config.yaml
parallel_block: true
beta1: 0.9
max_grad_norm: 1.0
max_steps: 6887
dataset: "wikipedia_en"
MLP neurons of a small language model. Each row is named by its layer, matrix (gate and up: input weights) and neuron, and shows model dimensions 528-719. Each number is 128 + 32 x the weight over its row's rms, rounded and kept within 0 to 255. Numbers have three digits each. A neuron's up and down rows have the sign that makes its largest values positive.
After each neuron's rows, "fires after" lists the tokens most often just before its 100 highest values on Wikipedia text that the model never trained on. A number after a token or word is its count.

L4.gate889:160082157149162079127144107148109190114168104073126111178082111081122131116120097110163105091119097134115119166149119054152151101203096122104124088121116127089109090085170101080168154145172124146137121110108109111108141159113136159198074094129106099086075171099093162077131084098114109163143113138178051121135081148137100132143120106069123107111223072140099156137162095131138134097180115150120154122155088168119188180062138103141139161104089155122176226163122130103188131111118195108111089190120132138131083129085161104152043145105129124158117101172080094191162193126106167154
L4.up889:202128107102158128110158103124098106139125098123134077174065185101144086112098104151136092065113166065168129122137209061140147141199102112061137143130076135101098095143130115118140135124111088144099081086124151139139117086080094152102059101171147104119118127081107153152135127078111122145099159146109153122172105150101143130141164100091090110162149131098139116115131128140119153123133070172123113149104131160112136160157127191089148174111106095151088121159106084127123132081113179157029131159180142147151146142085139152147061158094190143111193119150080122193131135104116136096
fires after: " " 35, "-" 10, " (" 9, "ym" 5

L4.gate1134:142108129170125164138141113125114071167128165133114140168143123160103093172081111127073076151105170071135181108103099156132139123153166114162152119113175125063156091142068107076152116143133100170167156112090132173082110081133141076160189143111126143094172130140153171143117186181125182108114105119081145120198114175182135109124073112180100087149143152067069135154093101108092190182050132157126198139170092130192143119147093141114120148113135134143102140173149143096117124135094171159136119131107120055170132137147126159132134058155089134102131117146098103109158085138133158118
L4.up1134:146110186127147126133121135134071155096095171129191138109119122171103151198100142155170082052161111115062088115173133064143148079090152105088191137178143083145126082123124105135121107166083130117070091124144153180144138148096110092146107187065077097111134097115088136162133080086162114118156084144104165127158104141142180162107168202112103107158139182150119127087099135077105068103045109097176097131088116168138100163149119149149119150149154121103146210060117115129114100156127124149155171145179144140077156138112167176180191117132088114083183122125129042109093096133112069141
fires after: "1" 37, "7" 7, "9" 7, "6" 5, "." 5, "5" 4

L4.gate1088:049121155132140156172158104111196142160170122070124167081053155107119064144168115108110187099123139166097108145152168117088114153105108092098101093153115181188135124081102140177083150098140175116095139186113141104119140122108170170085111124127110129130148130171100128119150159072168123141157106113103140088112130142122124119143168147128139131075085160098090108123150106115124139110143127108136145140112055099127092137129137119100131196151127099099163051149167117192173191162069113115138113195062166128120056158176143064099071165133160164124141057116092070119109101106090089143
L4.up1088:141070141086174118216138107089173080096119114129160131123088137162121133129138117081156088121116192139181164133152120083118086126128094144088092088090118112138133100199108150146178109128183176088099139122104123128143120107093103181152159156129108085126133125129124123135141126091158114135108070131118107139194117155126054113127119140090109178127085163120146156106163173121111191137148046199119112126118103164169115094108109158158127183155111117142079116193123131110157179056103172139167115139116104138148102145150099145131150092147098117152124130164081097085131145103104135121
fires after: " " 57, "č" 4

L5.gate88:143083139142144111138175167068164155130125119101130111099118160196124102147088148149138200101151168149159153111089139104140111145140081065129137115117100153109172059157105143081141179083098097128120102088101083127188168085148109114110130095090134125109109124136166143194126187153101153130098128103131146061132104141144104111091114141139110127101171155115086156079142127164216109094127146113108109140137132152153094094106153126090161118099133125102196070139105138143068126155103196139181124088175099149077151136153088133165125179133127108104139106138137094119163133104073108097
L5.up88:125128129142131109122135167155182169082142132123144134155159186168176101162125109120092143148059149131148067106107116133078094089144115176079178090103170107158165137083124136183108089108157141163120142052167139124166150138128174091135133121097123128150124140116144144159110130125113168127195131182102155150132168110138144111161174143173118150167129171094141137140070152120067110140145131127126144170072145185153119130130173131159087139088121157105119115079086097115139117149159160134118125200106118161142130099219075130154126168133174131116170180128097145129078124162103101090
fires after: "0" 25, " the" 18, " that" 6, " The" 4

L4.gate107:130176122093146109154159113164072125195116152172132153154028144140172178104151174067176100142079095116077127134104104097142142174148144118109141161153126145119133150100098116170166106080206175170119118134117146114141160086078167083175131114093118129195115158123173128115161142118157104120092119184140132134089151117139048159136096061135153131133151164154110091131082146117150107116122126169150163155136047168140077121100172116107187102179085177092157141148127123133146158180187172103058124120109087151153111093112128138059163078151106162097105151128129122111105139109137188191
L4.up107:168139120117151146118151108124116120142139098111131130133127127152144133125131147134153098127110074138134118120111111080122116124102142144047100149092251125133178107218114139116095097201174107059132118110100102142130134116091111122162201123102142133130102156155088191129139206068163154168120108174129135191128141074172108157121146117116076130191132148153208120112136130127148118135122120128163133134114077125176108114133100135131097148143105117112131133088099163087123074118088151167148118159049150112081135150093145148048191135124128149176104116119134150127064160122071063149
fires after: "9" 37, "1" 33, "0" 9, " " 8

L4.gate613:156120162147200143129150107131162177140133149066101150117112084115120125109125131115110153152137185132091112152135107112122161131084106084124107087141073098111108139111170058121127143131117073140115167095148104164138121100119045115078165172173158129077206099108135118106088165135079098097131131133119111135102160156128103088137096135094133147114118122126089118185088155160155057115140117161148105166087159118141127133108172149117133155127130131197105120188146169105174167140070084142135118116079134115129159162113151140116082167120095150175142161069116149104144094093155111195
L4.up613:123120129197161190129177077078172150072153173160128157132175093110093151150146150143132151103121162109090138105101160085101161101118098084118119137101119121119198114204125117203104147113127124130153146139079141149138162093148104152175086142145116098098139112146127051118095184110125166147157104186139103158122131122163053140152079144114137139134120129147184135125134128135133089124153167145186109127104102120162120082140157204148125140087131123152100131093160122159143138103079076130112111082093149168151131106095113121066140157132071169178150165066086099101139133111152093085
fires after: " " 50, " he" 5

L4.gate115:183094128081158094066111143146156142137159149163089141137114100126236138092097076153076131172137150158133130165105122139129152158078117180144171181153097115119152152095126156122108060077168134161144183159110107096133092121091143123113107105105180173119176156128127087153221112117133156161141186108096157147114163113137145185124108130138220145101123112109122140165088121158067144164139159127067147117104146131191184142115164186130197075118090171135135108183099093110082151101194173156099112133146083099044145046112146210111107068129146091142150105070159143088115131161076127110
L4.up115:161150123144105115130095117134148180119095138110143148085080150131151126138166130141106126118165103085096090107126107117206111127116166043133139158080139127166140130164134122143138172145153180127101139142127149111123091101146101107157092077028070156142128146160168181102155139139152140064125119165131164178086127174148168101178124083150095088085123121175141149159136128078192090153157076156104062117187067153155102065051099117116119103115131123051125092111150129106146057093124137160060077146091112101074162114119108070145120096147123133097133088084204140104123114155143102162
fires after: "9" 37, "8" 16, "7" 15, "5" 11, "2" 5, "6" 5

L4.gate528:201134092119176115146130167137091108106164076143151159132154183131088121046119113134155061094116151075131134161114157144099125084096127145121083167138134080105128058138128149125094135132102106182113151158124115059125113153129151201072107134122165108149114131114138154139176095127108165121080110118142188159138114150174135135154080152134160134157152126047115135128115130175106158157156098177160113180151132161126126081192176110137110167104155093175086089146128134149101142104182176125128117125131178124148108068149145167107250151144187154170148142113105161150146184101147099096
L4.up528:103098149088128053160206155116148120129135123125208096163052123104144105063078157100165115103139096146145096136084090147116136101159120176133122126101128142062121080137103123195137114116150109147125077118116102049168135124169122161200200130096111109130140133153134151114092077147234132077158127171102113109144107135130122069171143128134134147091179102108164140034175130143127134172103100118180111125103102156069178177120100081118157188106128129078166117185151175177124132095077105098122122145128205154156096067164087103081083115126154105103158108084118149176169162089167117111
fires after: "." 45, " |" 16, ")" 5, "\n" 4

L4.gate828:132120141128176152116170143148164090099104147106161101100099138175142115092126071111132125146154169096085133107113115104114158141175176146094105181160180137067147091166146190084086100132077099119141138111105088135098102077089179158109109184085083130116131157110125087168125111132111193111121125132112132113114098119181128060098125160155055132098126109082146147134130174131151140149161097181176133176179119099107113118135116124076079106103141126144150166102098081122110101114110111145101131070160185111145107121113138142148160118115116132051171181110154106182195093149132141123
L4.up828:177053056113156126110089122160103204084153083086129153189115118079087084166122162147145138135100142170152097129162112036124138116146136157168110088093093096132087116196034047130146092133055141076116106155158149169115090117158167151093119199173079136121203139112147185133174133118115134170122179108098127101145113160072153108112105111070103182160127155110125141111158087157113064103065147141075211139115127094134182183137104135108149082118191130153111082124117129106162167113166160133129099127145137095112068194145107201164127133136140119156158113153116159167134063198166134150
fires after: "3" 30, "2" 23, "8" 20, "4" 7, "5" 6, "1" 6

L4.gate1659:135107192118141107103097160113162128163073140111164127141089077159121150167078140112129120142141132120114124159126099075155157119093152107118130115109169164161120088188147128140143115096150144042077153151106089194094115150169102140142189110094199120074098120136116126090091168131150114138186116174105114065104138160130138127080155105130134082079129126122083134132158145190190096145082129126096113131117084133120137127130147113123133119192045094115222102130135105130208119171033149131177177090136143147126123135076140040150092141194118165120080113086125139166106125051155130175
L4.up1659:093184088129091148109108105146108167200104173039093084107087156145146154134074177136129107088150162158101142182089087111143156161060064107140079127128162150164159166173108117168139134121142150090104155097087096169133114186152114086146134134113129116131049100106155125122132135113184107129131098133096181106079136122154179160125172116131122159115147120149159138134132150136113127170081076113169093105178141139151128137093111120108215145129117162106201136094144102147094094174074161084137173082171155130102134185101168082125145145126144172175117065086066124127118164135151157154
fires after: "1" 36, "4" 10, "3" 8, "0" 7, "2" 7

L4.gate905:122090171118157181106109072087178166132119113087110128110135167128115145157092150120101166108122129119106214155177128151186128131159158162087118134077156189066128127112148156095132139106139142125136065162107117129149118170087094159124155103145105202144118161065071152114165108172129118121091168132132122114150123126113137167165053120141100145159168143131135099131131129090153148041103110120171159118161127103170077140185105137066135184052119145146071122150160163152126095077089126159085188125157111110174131141125160173107174109132124090080135101103133121209162139155132142113
L4.up905:090158123127118116051106133120109143144119151150099035128119213140154094115211143167128154172140104099114116205108201156103115113092102137149160179159107128145120126130112121118115133099098138120118094185158133092141139134144176098055102124220132114137169117132145134117138131131139165079124129150112184115128073213157129184187129114115128171075120102132130138135120115150098076135120066114173055099152058152147123099145136220079075094135110140153129141096131134090117145125127177139130136175113120119129139148150118073111116164171108171082152145147144100135156109098122074068
fires after: "1" 14, "2" 12, "6" 11, "3" 8, " |" 6, " There" 5

L5.gate2046:123114164125094143160185104101101045205124136156130134151127135172151084149130121091134114105119134167101115116153114146225086185151108125115119169109178154127126169163115135068184093106156185178147108151120169167159112160119178108142140126115189131124113151082205119103173115171124108191100178090104100112145123163140078119119118148071136148123124136098076112166124164187148159152107130118145201131151145128084122152130131168146149137094148086096102144190068063157145116146106110071170094124102085139173086110133174145125097030123086099074117160165126149100176143095097080172
L5.up2046:157109148107117163130129169091126169102132150103159181114167113207101155115198123129108208132113117154134073138112160191065179151151156156102073153155124156141164159108082150137103073139178204148129121126119092143142112116104097058137098122148172119114144134114103138113072064113120166136112169164132145161118129172142156091144131112158137107147121086107154146095167079110096139092052169089155147127113163145137145170142133137096136167096132147134120159176161146087095144108189146131128127136102176129152160077162116099053114136128147146173202171123123099161115162155152088131
fires after: "0" 30, " " 25, "9" 16, "1" 6, " It" 4

L4.gate153:104087097169111150130131171162108127165077091082084119056104086147159085162170090086164085113190158133148144161109109163137123115106051169181106105110173162123185058160100145136122078183176149128187134178084127179128115079158135091151095178124115187094080156169126126085133146113108128117191140130114128103179100102152101155146104150130143118109145077088071143153137117120135134141103162110114173029134095159117215123155159159090141115111126106132139121156160073134128163094127185136084122148104143074174112103181124120083181112151065138139147183113121107170117175134091142101
L4.up153:103147118081131111157141126168176126097131087108103085139120159109211156136134163080144116106130114149186170114132159155144071079109151134107140113113116105109177131128142117190170152158091065083160140126156089089186109152143114177072152063127126150155174136174173099132125103120117129105118087151187134109134103094108163079158079167137128166081168096184156124130134138119139084152079104121141143136102095105176116088142159090136110133124127111109093162120126113109101151199142089107143192093139097152096065080120139104115181164198091187159132160065141111169182163169111067148
fires after: "2" 19, "0" 18, "8" 17, "9" 16, "1" 6, "4" 6

L5.gate58:140121098093129163161113073104084158105141087151135137106065121108138131091139118123180121072175181148112138132194120126126168131152138138148137176189140077109208076084068132138119162135106104186119152142138123122080108071108196135115135167119155109137125099125119120168215122093128103126136087137142164133182086136119189132120115155122108127137146110091126157138117124109145189120160101120141096112089146097157147084155202128143198100114115150107056140175120078176102174118117103153149127072079157099198146129130202158165144140119192168109120103099078132070106079148099158155
L5.up58:199177086063122151150093135149154075116156114101124122096150119135168141116090148133092140093111158116142110103171147090089067124126106128136119105088150149080191140077191087100070122077154082085122139144095134119160127167148125127127118170120170108113126152097069098128144137141117106131128124100136128049124178131134135152096094115128167110167169088095124158113126147092149116076142158152132103148150173082137174174122147169141138143143096193117181125217120164161116157153125139163145125078115169158197171097122096138152118126115119123163129127180149127170194163170144162090
fires after: " " 75

L4.gate1292:123128106090114150114101112153104080192115099168066125157176091091126108160121167110126149088081169166157149066140119115161177126119117102191063083106106106136114076197102142141155141128106130085115112186167104157106140122156031038104101179167122168110116125188147148108170129124140108150183100119083111096192116098167121020192168119138108186101087152135140133138141101138146087136094187131125140115143133125120103172105172124129134126141096119135105161115126102158133201122134131041128101151131113100130103183169134114200135094097125127121120131082126140177094125119089163147
L4.up1292:099128183155058169118198138143053129125075147151203143114135128089132077141198167159144111156135163138188210129136171181175155101148140121126128110113216077088102137144169123176139134140097142083114128190110113133087103140088128101048092124175116155162172133169149099147084158190229158121113108088117115150154165142163088109103119062098093138185160148117108148163122117172131118131170081119147131117144087090120108127117204152090114120090125087131137159178169094145191202105074144122136102149159140133141139140105126157146133088140065087117152087141097095121102147114100115141
fires after: "1" 49, "3" 21, "," 16, "8" 7

L4.gate135:137103125056168115193152113185145119122138109147117128174139145126103093117180154106187144104133090168133151143166153096149107133116091106117084121097119129147095109075153202134115108139126182095117094165087106126175181161162117172147108136146102176114136173097151121132144144091135163156093142113114123080127136057188071118135149104145104132122101135134102124155138114151169155073116084103146200112131080146123086123178115153165147147186123127108149178163182108133136120184112153109146127102079121133100024106109047074110146164170096116131061163120142076159112201085122180183
L4.up135:105116162133087071185147114127139128163147147137149150141109156086084116099205145104125094137136189171113096124136120081131110133142080116127118173159131155114144092097109142109148123123114161063143140168120146111082111068133125141129102172132081151105127104077097125122170133095091144174133157106100100127114122149124087135161131100113075144153205140120101165143120114192145141112140122114130137107093110097110063086155140189140071142165137117058122155082170119170171148131149159119092160143146166148116112175128068177065155157084137104160141097194176101100156116093156133189
fires after: " " 44, " the" 12

L4.gate878:141094095114128070190116102103154097128097126096137123143161152128148103069118115111174103078086193133137138088137125182171117082146135163161120138145179132107107110138141086144132125105115191121132081152166142151111081161059120113055118072147111101102117093146166159136126116138128090150066104079109127142135172145111128086155108132108128119098086141076155169130112114129116137130130167153143176133140066112135133170087177118056115132165108116155088121115130113081134195087125173128133154114154105117127191148046146173183132108100099102153142087166150184123167115137121138084
L4.up878:127116153135117176126185126097125186136107188144134085099193109128107142151137110084171136125164092098119115126114079190126135082097196120133059182128144117160095115047145165140101114110191154175149118122110104102104108105102163143090153192119087142113115120167162173106133119093196177080111160166158152110188094124142162115143137094142110181122126126123139149115136114159212091157102101098152142159122136162147136188119114142137175130112147128110083137127117115125106122165104122108135155118136127108140082141103159063119118171150100111108198169161131071129096135110111090126
fires after: "1" 25, "0" 21, "9" 6, "," 5, "8" 5, " to" 4

L4.gate2201:135112158147094154153126144118133095090132072135117125160147148156139091137128148162081058092134188115124103143166180113056119118157135132128117102126125146209139134166068159134091153099148120140156139114056109167118120095123132194147182101170065127090085169059156186149133125098152135092125128081129129095103109160152102110127105142123061159138113115108119107123161113093086129145094143145091153149141105138134128171134094112114182185164087075125150118134127181139145080044115163140130131183124132073173136149170141216137119117153151097107127063133137160092071098122155169113
L4.up2201:106143116127150108130144129120147112081161175078097175156134127106138175129071176099153125096123096145087140093122097151144150082199161141139108151121132099110146131143049152162095088131116160167112194146147103192131113096070163174141171104128157090114168131154150155121128101150086109099134106128120099138108120152136134080140153128130137126099092197175146137142055132096098113121086165165141159135127103124146092159095159060105172119139206115094130146112128089110165122171160112152143096091084091117152127137138128089147132110188148067140114176106081120107101107092127131132
fires after: "." 22, "2" 16, "1" 14, "," 11, "4" 11

L4.gate1987:172138163067144121040162155086163069161152128120117152130149096098149129088150131082109165067109175107151162149193132166109161161079143138155109084099140127132114139155128102145130103177130115129109126127158129086149063131166059147127135122148195124110149088144164087136184158138138145169105148147123124141138156149082130088126110163090060116086133117154139156107098099159113094151106131163157145117127086080034149139173166070106123134185206136143107092209134115090074132092152155188126111149090196122129120130076116082144131137114119091092198146088077171132126176126146082160
L4.up1987:107096151167102161087087119086079131106119157096145107088097149075121089123090170175100063186139133103141123105121099097137145170187173116145078150111134126123135188127195099097099169104153120115140140155112174111142129093131143114118149087091125104203135142124109142124108101158136069106134162154115155129147119098157133103181186145133110120168088175141108140093131107129131143099129071065155104119090105157123113173126152129137171083110150062128117111096124154112093065082059127133096158135145094119151140138148145079083165151068089103091137057127117135100157104181141134082
fires after: "." 68, ":" 5, "\n" 5

L5.gate1158:199117085144095120107078118144092081121110136165175110120161149144104177148122071120119101198038125086111105167074133150142147152133108122191068190127200141126127100177074116127174179148150075151125111146113094121106134120087141076190144151125150102140138087122164095142140141131128180111092108129093103148127121083163132116084150033160137144121114084043101109148128108116146151116098118090130120134135185123131116101127137118147104133135104072109169138114177095122129129140155187150090084115079178152148106095111093103126163117146106118119059181168102111109158167112119107082
L5.up1158:103133119186132112119191133126155082141163112132177179094099095132110104115128107153151121107099172133108156160202144158107143042079109151103104123105115123119133155086130122133130081093141102128064116121155118154162140101151159104134118187093156137175117120120112114112141140079104151127170188158153079096193155124106110150101081127152149070201148179115160074101175133176086123156086129122142129092093057137164165085133156136135138142147140104089052150138140099142109134143140112158168124124111150151133130136143049158157097079150115189091086118098126117113138166098138098162
fires after: "." 62, "\n" 14, ")" 7

L5.gate295:131088168135092127137168164098175129166124112044109133126089124127148146165098143165109170168123122173143083101112111121066153169115090152142129112103127155126203065100146143164140131130129071125138155139146089153157148126205091139102129117101139129129119124195122145150121165121103165140096107138121075069112094170211086085084076177116155097163126097093172136135162191117123158176144140195139107112092037144142182115111141126129143133136086158159178034122145112159160124132057144162122133090125180184109155109117129103113112074130135108111115134202098121199111165175088145088
L5.up295:120164122166147114195125122111118106110089144115185151119140167113175119131092215137103107140134184159179080120079078067109109130149132102114164075146127074171146188103143138172175134159100143121076109118159110117112149104149133133159104125120190108106110123163183127144105178189139052098150126135118050137108174152148093141022126098115158080105120129148140097115182162135114120149132138062161121108107130094128114161147177078141107173135165150130122127114098084157175141161150084153129185132109097114087102147138119150147100079128117182137105180123098138136128152105181130167
fires after: "0" 26, "9" 16, "1" 13

L4.gate1133:189133138098089182078145124130149114118141117139169112164183143149128092127117079056102079072137170022101113151121123126107090130089154106130081124116127119117170080166104159178153182148090101103158137132120080144090131123105120081063120136144181103092187096131093110165144165129134172128180082122123108120130131159078101197194163097074197129110080118141184137100118163109112104118161136085178092097128113102146117101114166132128164130145128123123081114087127091085146136135099177179079175107086140126192111097101176159138124136146090142096087056106127125134107128168104147187
L4.up1133:150132128126120103086155110158091085180114177112095112106134149048137145161131093151091137109161111139115128101126063169103120132158147069078168105136160116144098141098143106118118117195139074160156185138173149131110099129069112163221111141122080097114204122124126152130172136165104159158116134127158142183116162115110141151128128140115141189114116113113118147113125053156141166086115123213172131148150094096139181116161114084115140138124109176186122137130098135076074125125126144202104164155112082199159161112107153112180141124130092130123159159150132137103149157125100136205
fires after: " " 36, "0" 10, ";" 8, "5" 7

L5.gate1144:172083129066135125079099143131143136155098122113113127158125093125123125158180125147108178179146117133157125118101181142172168142091130165155071133085091068109187142055109114074072209187143172130171108144115147114174144042158094100151160124095158162109175116089148088132158170155119155119106150081143136039171094103138108135158100102094137124138147163097112142145179151143140152110162122158085153109194063161168112151102118120054108156129126101124118138183118070168111120118096132165186155107217140114101111105073098126147085118056075150082109064187148101108071126077110131124
L5.up1144:187119140056140132148126130041092140144106203141110140161095124097155089096087135165197166179157138126174112183083131072164089123108099104130104125151100116125168160061126074124130119150145084076108152167150142116208162078114075179151096026095063182139161184124153107176166147117156093139081142181172121136129120108137098149101095053120094159150125153098137144098172138127095184135135104080125124115196110111144070089104171164100106095088179096179115122156103115162095100095137141160165129120128134139152123174123114107149147139089080063059122102124119164089096147113109064120
fires after: "9" 20, "2" 15, "8" 14, "1" 14, "0" 7, "mit" 4

L4.gate1227:173120149139116105162166142144085104171140135147106163130147196128148167158112128168146147146153080102122078124190076102123114106146095183121111148117133158078108158165126125104085153132142136180122072162174162139116165151096119118141150169145086071136135087103157128140157082152100131055106144100085135121073105114178098129105107107147124133098153092086076090119131109133124090098127135110092177165174139130114120147138113123128134159105124107179127109123105164090183163091096150122072111114112132106097054121065116123148154063133102181111177094176106087129175158163151068172
L4.up1227:166094090156099173125186125123063150143134198081142117115131158106133138146114139186180168081149136103096133153155140101134129135139080167123092070116127167118162074199101165103141038146151108130153105085122109118130102075159171167157170164112181129176121115139124123121115117075114125154109125193145108122063155074122206201088098152099151158154175214105120112122096163137136138147124152089143141148138120187154045110119156087126111169134152136157170124108135143099128028118205137132071126093165200110134149128121146144133144110139147131192128131167153140112118128135155121149
fires after: "1" 37, " " 21, "-" 9, " the" 6, " (" 5

L5.gate1110:150142162115086085155121102115180168080159160131104100126099168089148124086109176088111174159135129134119130142109140159130171120094091136107117127108070079186102144108161091197157157116128135157110143110134139131128144145115143105127134095109169104163130054100130088152220170140082128105108132089087113142200127044162099144166128121151181071139135124154096126183098108159108151211184166151168059106166101120084121124104134128132195118139136083140175156148147086134182100105105119058135175115140086218140131049183115172134173100123188163124125106074127184071061208114095101130
L5.up1110:167165156135086139168079104146105112088095057104146121086154159114146130095114153135068142107180121109150157127109126080110113141122058096120105099101116142117134176148113130098122123171142082162073188126178168129177118126115139109169125106088090052187137083156106131150095120123096099083114148175099112112147126110080128143130124160109072117135135179152083175133116100139126090142082094132153122084077141141159100084180101104136136144157165093126192149162075071116107094096159159185077137109160127177139102246122136120163134114108090114104146090089080046121132066140100079121
fires after: "\n" 46, "." 15, " |" 13, ")" 6

L4.gate418:148116115170102163134122130163125165164152138094075088170130097185119097181130117139104103130076078151104080113189171188104116187199110115140071170100139097119147076098094097141181091135120118185168141179050116124122140183169075166104078151113122111151105121109114138147097165107145163156156173053061131129094137170140157132139126136129114149127106105207172137117174106102110066101092154129176160202196152098140134075165165128111173113120134163124104165111136082160124150090166144171140131123081091058093093133099141172133160142151107172106148100148094146095137142116118082175
L4.up418:119116142101093138090121137097092134123090126117155105116140089042162132117126109141126058141133093116162112125160122185096133100146170088091093112129126142124066075183168069183105168156129105160100165100120121100125142157130155122132130138119143106154142127111138094164207091156180079091105100131162132073141159132145139088150161102122091151160138120111109085076165144141179168156121152125142088133116032118111153139169100058109176091096132101146123072043131143139172102159095138132104157145101134190140171134122150129124174128148070104084127063181167091137050176166172132126
fires after: "1" 39, "2" 30, "." 8, "-" 5

L4.gate1106:131076101133122149124173065107160137080145144144043133110136105208147129134119112124174122123128158106139125081158134104099198112108097141143140142076111136097164128114125103181144123149142100123084149106116110149124096128158082159116083147108110137122178098155165201147091174146074158114111108129136099116119132107141061138060112172153051111114082120080146148106122088148050125114150101176100115214218124107181142104135124077123157103098147055078119202150152098124125074086101141164111118082083182076125118086063117130172181108144159121074167161125075156143123193129152106142
L4.up1106:114139101128155153129129137150094105105128123154079170092179085140107056172130152136129117108165119112190160121085121134117121165108093128143098140174127146145131196121056095177108075109201181142157109149170137116165177120113147143146209126099104135102171117142169148098173128127112120114162122126075165097070199086187145094161082133108112139096110100025065154144134142146102072121087097067096127113124059110138046184131155121127153110155126109132123033122120130118137133095125127111127108100157095192137123107120203101176193132189101085174176103178130078052132132068151085143
fires after: " " 55, "1" 13, ":" 4

L4.gate1233:179130089129072122169127109160121101175162113092080101110120110086142116140154153114109066120174110089124161121136102118123122098160100109107093210121110177124202136148129074165120151119096105128157163094142083155100183114085152163134120118094121099134150126134113146110181137111166136135134157163151131164075162119141174125113130106149166176161194171123120105098191110113109171066164166170150094128114094108109128088134158092090056161074149114130189134152137190109183098100068161170088114071147183126155065159170085177178190099148108151117086091179179130134143125159077102141
L4.up1233:118126133133131174108152156118144110081114138115157165129091046134116052137092120090110079189121145096122115153079120116157129167135158155104142105068114199098131140119163092144150112098092155094144076106119130168144092135125162087106106155082137148108106079167067101104152122122089165129109108115114161135133172079123095145114150148097156144138145115072134166137115132115189164157168120167149163147112178095155132175063165168162146138091128128096116123106186149136114090114129140114124113129182177147098123137102102181114152119163152203095148136126107093067139102116126094079
fires after: " " 43, " in" 8, "-" 7

L4.gate1595:086104135096145119119112098160148094110160107071077147212120195176149148127140174088122118135160117133145140089112127130124154122138049178123140146229122174080095093111138112133043155097126110103123117122157096167158129108090100104147166152157139118129163112085090094132118149101101102147141052154101116152062157053170094153116186113151120130119118166138104083076145123156142108162160108093162124136165117096148215086160084150131098073192140098111090094169158158151130132133117133130124090198104102151077191113125149114179113110193118082110132108111125104083168086161134076127
L4.up1595:139103122137132119116131142075176130133089158074113191122155151120121158085100140073182172081098133095143167110149168168171124154115085095162117147131131144146136132154101170167060076098163118190109088045142126118123164112159106162189100155119168144101133099150104152191164137119041094132142124110090088124131106161140070135148126125150125140102121143163128127157136126085125071063144113120099144143138110140086154111124156086136160113159126087102178151177114179050160132200159218118073153104140173112150121027161168176139127125144133174109159129107153142101125084108079074183
fires after: " " 41, " the" 14, "al" 8, " A" 4

L5.gate2200:097127132154127095113085072136124107124111089161128102070106118146183144117145106141128185149104123159123086090180107132145090173102109168127088183135112150126182113111161152129127157111101167124122127103130086190132105183135099186116091199106159112127127074120095124127101177051185146139104132118116157171107117109149096128161164151066098150118104121140126083108143124070174077118159105092152100138110088136130125169148105100207185182130109126142131079210149092117135097072107174155109148170061124207152129133142125128158142161109077177124174115159150092085130148096100101170
L5.up2200:093141143169141209092111104079127156172148078116111132114084138149106125074152151080130167114086113138112128096060118113179128125103028129203113154088145144109133165117174178059131144140133206104119143106113101096140136133188113158120206087131189098124094170096171112162199124117135074129107141055101168132119093085110082136132176155143139118079123127106058123168145116202100106150170064173145130113165177109110155169097092139108141147163136089149090111143148201111097118145177139109143131127132094152110167128145134100091152117178162177106158100113151103087187164186099105120
fires after: " " 35, "\n" 20, "0" 5

L5.gate2169:149120137131116164170097117143115083118128118133144166098141144110224112098076130163106155081119147175127130129155125133135113152130100154138117231156126132068118113133121129146127175108154133157122093087152131049126093100081100128161086078173115149158118089111116169091224093152066148111122141121116131183104113089103121069107132161169075138161124112111167106162121118154113185149159147121126171151138149105149126107186093148153127129085092095145166100180150157104116142086102165133059129131145154121153111152145117098157133023196125105127060134125154120185171103058138121092
L5.up2169:054008127133132065126100074136122123157182155156152128091144122188156166108128118156160131133126207106161081162105182094104162151145136110110144120099045093112114045159158109126146112142205093122170077100173145117121146152113165088123141146128089125127066096143111187137119078153096146088154068111098128060167073132110183171090158123172131126186155107159142123105143142154126104114090077161122134121119104144178064093142155161170107098134116114099050141104089083101127159194131157131194126115088104116144102136077142133144174150124133133119130198081127125105207121142129132131
fires after: " " 42, "1" 15, "2" 6, " (" 4

L4.gate849:138088137119169108100157106082142147059144116097173140118111140181072143134100153138165130126139200122166146150125094125153159124121123173159095135123135198152108082063110133139170069122113128136105162190086109152107135146131089136089147151117147168119152100134144084106199187188156147087113155139075085151133177145126114125117153122157109121138110056095082141154143077158111115140142126180142189167126162137043168125117172134071186092130174109171131127128080133096057096120107134157161149127149110094127132118073134069154172121157052073117130107124157097149158157135129076071
L4.up849:066131106175048121092131145136101129128114112075129059132108133122099135193101152165136112134181124123130150153120133141142026137062098148116099104104143127131121175139114152060114116141101173129127146108089093142101140155141171089132116105134132146136131142137116153130137166080115118188131088166120149123134086113134125133166228146061105255124076170092145245144081117073090195120100113110136146170111158158169078126171139173135112140179090117154199052179134141139120142112067103168168147163164106149147136171177087113127161118153074163137096138129147121156075116139093132084
fires after: " |" 72, "\n" 28